config = dict(
    n_layer=13,
    d_model=224,
    n_head=10,
    n_kv_head=10,
    head_dim=32,
    d_mlp=896,
    vocab_size=2941,
    activation='gelu',
    norm='layernorm',
    norm_place='pre',
    norm_eps=1e-05,
    positions='alibi',
    qk_norm=False,
    attn_scale=0.177,
    bias='all',
    tie_embeddings=True,
    parallel_block=False,
    init='normal',
    init_std_qkv=0.0206,
    init_std_o=0.0206,
    init_std_up=0.0206,
    init_std_down=0.0206,
    optimizer='muon_variant',
    lr=0.01,
    lr_mult_o=1.5,
    lr_mult_down=3.0,
    beta1=0.95,
    lr_head=0.00813,
    grad_clip=2.0,
    warmup_steps=200,
    schedule='wsd',
    decay_fraction=0.362,
    decay_shape='linear',
    final_lr_fraction=0.0,
    batch_tokens=65536,
    seq_len=512,
    doc_mask=True,
    train_tokens=242300000,
    steps=3698,
    dataset='wikipedia_en',
)
MLP neurons of a small language model. Each row is named by its layer, matrix (up: input weights; down: output weights) and neuron, and shows model dimensions 48-143. Each number is 500 + 50 x the weight over its row's rms, rounded and kept within 0 to 999. Numbers have three digits each.
After each neuron's rows, "fires in" lists the words (lower case) most often at its 100 highest values on Wikipedia text that the model never trained on; "fires before" lists the tokens most often just after its 100 highest values on Wikipedia text that the model never trained on.

L5.up170:532455412500469455505544447563397531513474533417465587450457471450612561517514508481488468542507509538495544530543448407523495515509560442548519418501550526529435426434460567544590469419550543494443489535528484464523460510617500450510481485467455465418444503493490466503537488411564429504
L5.down170:537458483511574569438566531396541459531479443404526465446566534445529452518493536503481423448535537400488495470497480534574467483525572476454492519441462483425462474561480481473534596475574462466586636563456508522457468519414482522536447434471480422419521443531519626565489465526516516428
fires in: "0"
fires before: " |", "–", ".", ";", "-", "0"

L4.up136:573492434490516534527546473485536558508510520504508470467462522419380505500563512506526528417567517489443458461448522578602412494540502496465526498382462397457505549520501479467487543477581448460431463504528438509457452489453496488483408509516486424449524582510470596556558467556506518538
L4.down136:540477567534559546544503494526482472457477385512529465431521403445526484492519578532467460404486529544435492461566550471565451543482502544517602526470546524384490477573488559484445513428586442501588601578523449494467498446452506508553461510611538543493568513449429608488443456487425463576
fires in: "0"
fires before: " |", ".", "–", "-", "0", ";"

L6.up805:541459541498387456597521546500502521456464525438454503547521459512461524452458508657486424518516476546465417515496439504503559573513591506516518515494443476514428559470557636493491516484554458418463456446522505537378464533450512465463508575437464562456470508426504554491600508600498400642
L6.down805:568538488529555410482571561520431570534415425467534490491449398454581487401550515525511512527524471569534457490442496474499447518527556505555457531566499397404535523546591530449459544441456476456466546548517509443545474481508553481489514513480575556558570509402487496462441550501442439517
fires in: "of", "during", "by", "in", "among"
fires before: " the", " a", " "

L9.up798:519444479513521536413557525542457504532542576532536585486609476505472505451574417522431477530560502525489471570521555556514542578438517479534484472517551536503510618440457400539452484501484533549396465470521475466540558491449447521552439581581439478514540550447492500462429575475528404454
L9.down798:489450501552489471391534537473464396459517504496534475560573492595540497447539552570483523536510438522505559555469649547463471553555436585464543452523542563534529553462478476538524567520485516539426495444517531502502458521526518513569459479568582448560448548394449428555450436424452419510
fires in: "2019", "2014", "2017", "2018", "2016", "2015"
fires before: "1", "0", "2"

L4.up326:491489534438416469539555522533478524483586514488538409505543439597465480531456511536523555505591526450395425505490494629482470543412430480591489448458511491565420603502480530496502496471459448518496489546563520502453488412458517556499435485499546435486509528471583440497500453474490441564
L4.down326:466410507494440510523559509529528482446484495487457363544619501504541431497526441520515508461521442429545486630565527518575476566470417506450517541434390473612503460503586498516528348456525411531624475559485472480476561513514479479463547486520543499561502462475518548431478491530481537506
fires in: "of", "when", "10", "while", "11", "2001"
fires before: "1", "0", " the", "9", "2", "ile"

L4.up176:497572489457563443556464461483481500533480461466520439476424490497503564609491572553493507606484532431489532627481503452499519440469551621542553444448476508506502446514513521469480541451488372515454454550495520517551477409542589511521495501568558434482504521506457555427447582515469470516
L4.down176:456523580482552501534469570471450468473504544468501468577440474549545514501563496523506507529482408545475546397466459573513454455509476529479539502519546522531479486431419538519516467511490522554495544459524401505543464498496555491481477464567431537515581485461462551439477492503560453493
fires in: "0", "ga"
fires before: " |", " |\n", "f"

L5.up837:456503502482478466451419588480511551565512456478563502473469541498514499485580587485571484523451545490393492450639509401550410603489453491472415486524482445563468320538483553497448440484514425509417484467440494562481529547505475463458543549512514546443477533568522525532568493537475435491
L5.down837:519404569402621561551555450551489550478486504470422543519434522509533488495502448490475561479534523432532545423552485545533496486480452420524573549570544425456513475541525485422506497514512518491533568525454457560523488500537437451603540463520419518556472444468546446491476495585544525545
fires in: "0", "s", "ga", "gd"
fires before: " |", ";", ".", " |\n"

L4.up118:380440516451563437555425542483498555476487468462493567556535488524508508552587503485484543428530512472525589507414538527506526491483557560562468448510428499579585531534478546535488533547394493456528460475447438607570394535549477555463470421500531485582527556487393461469577528468436380502
L4.down118:575536515492461517495471598496400448490509441526420407487496506612499474489485545508519474458482436452561381485583574469543548481571451521485489447530599491506543492469551532528547469520547523447531473437485453568539552546478487465534520485473463469576503541534486445531480540479457524536
fires in: "november", "in", "october", "may", "from"
fires before: " "

L4.up352:410487485429453455519567528532565403454531495586585442515472532549516568554514503537521525456465511487530523476467487472552557434427533549484588424582499537576541504471569536428556531447523517556571424463528455512539524410482506462476400546529534545540503460459491516589517456517424405537
L4.down352:468459590535469490531523507495478562469543592510515558562664466495478534491417503484505513499452464458432519486468606554526435511512493588612553516446460499440436435564407482549519541473490493514516628412433526494491475489471583469511443474553407569560480445456491469542478456525602583460
fires in: "is", "was", "timucua"
fires before: " a", " an", " on", "u"